MLP neurons of a small language model. Each row is named by its layer, matrix (up: input weights) and neuron, and shows model dimensions 48-143. Each number is 128 + 24 x the weight over its row's rms, rounded and kept within 0 to 255. Numbers have three digits each.
After each neuron's rows, "fires on" lists the tokens most often at its 100 highest values on Wikipedia text that the model never trained on.

L6.up606:115151126137131144072080107122145144096144113109132120153148160147163133062122096117136104149168113129114124112084140120110106121105078137126160137115154151136138119107174127159116139144153130136133129107130154122119126135132097072139123181109094138137111122109109088144089140141151167171
fires on: "la", "ver", "lo", "qua", "l", "gra"

L4.up494:106109117141111116095084113106165112120168150136160104161143095124147135117161125124138145116165102096154144111075180114176135061137102110121128119150161160147137088082112153127138168121130134124119124121123107108137143157086112117160114107111137109102121113122107110161114133138132167135
fires on: "la", "va", "our", " Pla", "fa", "gra"

L6.up429:151077117136123114150122122147144152097139129167168161118109095140151148124097101149183090122132079103098113121111128143141168120165125142130091141126121125121157101112113132108157167120126114084134113146134123156092144119124103169146069128138113163128136112110135111098111126130131155112
fires on: " "

L6.up541:159128111118145119135105118099142182125136164132154129164117115136121126100124115122169099101122111082103133130087159122117138049123139126148150116158142134130165121123097121148169127182140115096137118128120154109127146116165092144178082153128153150104150118107156159132127107108136157135
fires on: " "

L6.up637:136135129120140092080126114114108165092111146142140152119114157118137161145161129155112120099146119054111161125158115040135118115133099143158156119104138146128134129135183143154140174133104134103124119098156121146102118119145126120147133088122123152135145127141116095115110122115137151118
fires on: "s", " |", "ad", "ke", "t", "ba"

L4.up30:110094121134110118103105096121135148107175111099118162150113137109091176147164097111155133112164144120112145134089128124140124172180123100137136142123159132122151106117142140133108153126084114088157114148174110162144111118186098121142153123172156141124121127103094166154121100088144122107
fires on: "ed", "ach", " se", "app", "ad", " do"

L6.up266:152105094106159146138128114138132184101161128129167091143118139138129167132128156168131095125143146131100123134136168112153093121112139115160107088148151103129104081165151113127160125123155092121111123128126107151108112133115076077137085145110134165119147122131106097128122151072128129151
fires on: "-", " de", "is", "io", "u"

L6.up32:136079098106152108122075128124102128139142126123139135160115111148115094094145155129131143116177138111109112124108204152161083146089089130156118113116155148145148111144116115112145116168098127086140102147129133141128151162108149134122177117153102105159119102126113095169119124113138144139
fires on: "ro", " re", "re", "n", "or", "la"

L6.up391:123135117094142133104113111141120102156119181086153155139087138127088125109124117132110096148143149131105139146154134154109156149151125088138087137125141156140152080140162113128129060143116137134139132122172093101127155144156108152090131147125147102159166114114136131105108076089143103130
fires on: "es", "en", "ef", "right", "hu", "'"

L6.up488:151157112109120114128109090123105095121100138092143130160099149137170182128121115163105139151129110135116132137161128119127140094182161079141128069156095108100131097147133152139113142171129134129103146109164104142094126119128145148149126128119092160128120133116172131123085077113109138189
fires on: "b", "ab", " O", ",", " Ab", "i"

L6.up13:127109112154122098134116128125124112154133101107134100144111147151160140113139141175140103163141103086140170119138135105139143134169110108131104106135144126125135115180141090114128146123102110134125139083158128152133135105147133142125140112152099155106175123131093113167124130064170140116
fires on: "w", "b", "ing", "ed", "p", "ning"

L5.up26:121158126127134139103113126122115112120106125124131129128137143121134123114154111132119119166153079085136120129139115126115130090161125122148100115121162118145170121136166138135128107143105105146176095178127104115093154163169112125080129142128102099149204125132111169156093104109136146107
fires on: "'"

L6.up240:133111110109129116100108128127135202110173121101146149149143136134134097109139112111101063120183143090106153124139177115150133108129087133117120129106144145119149118137141131156140119116086154106121148131144144136107136158132138136130152089131099129144151122119132117137109127119109167118
fires on: "la", "ro", "ke", "ard", " |", "al"

L4.up363:149088115153129125067094085087106123113101107105118104146073149122147089085121128140092093162170131144156134086122134118128130140128141153120168151100140180123144112162147101162157125126139114137114108096149117098106145151098097115122139097132091126147149139142098129112092150122141167173
fires on: "b", "l", "v", "ho", "ver", "ha"

L4.up141:154091098135128140106130103121143144187162129117182092159117110105123101113113132135142139109132130107090140141133133130154109133116136111150100114132140166107102105117163114110136093147141115140155176089144136124073118123124110145188070120145148143110142107089158123158111154115142147139
fires on: "-", "\n", " re"

L5.up526:118097129133115132144076134130115153137110098136145094136087139112155138130169117136174075129121119138159133103133131129142066124165106108126102126152106131134151089131160104125179160158126117093143127123128088207103117136138082161122095103125104178155136077127114107119108126139132162129
fires on: " |", "%", " million", " ", "000"

L6.up217:149160096130103125136117098135100111122114145131125087151152144123115102073127142102144123168170100131075118176160156113115125104106105101136160101124111140137126115142141104133151106120130048121128136108129140113061094146126129157158137093141133112181130146094090154141083107114121167145
fires on: " C", "C"

L4.up388:154165115081117129112124142090152125102113164153145112148150111124113136132150098137107119141154107149113123108121119131134112132133154107133125098111136113112150110153127139140151125134127112142157052138130108121145131128152056128154115135119070140156166121106109114178128108089150142163
fires on: "r", "s", "ci", "co", "'", "ti"

L5.up11:153114109130143112130100110152131158123114103146183103129130132137126136109134140133133092141139108105106134139156109119146118137084136139130155076151092109146151140147162121095111136132093072148133166066161106152125096141125105151102135107134098124164175119089113108129114117105142144132
fires on: "il", "ul", "C", "east", "ar", "st"

L5.up325:165104120138131111136120066136117131111142162124126066119098120124145135137132133111162100132153108138142118158116116097139148105113146111110145132155130115131115117107112133140131106129159063131163171130139084128078085107164101145138114117111117122166129134113100131136107110120137126147
fires on: " C"

L6.up297:173125085105154128143109114146108150108146166148163123156116133119136113087122129144115168114124146109082140159141153103133112115116137114169105084146111090087110120133109129140131137154097118161133153127148112109109119168123116095132108129127144117125122108078138104142106131116155157131
fires on: "-", " re", " |", " de", " "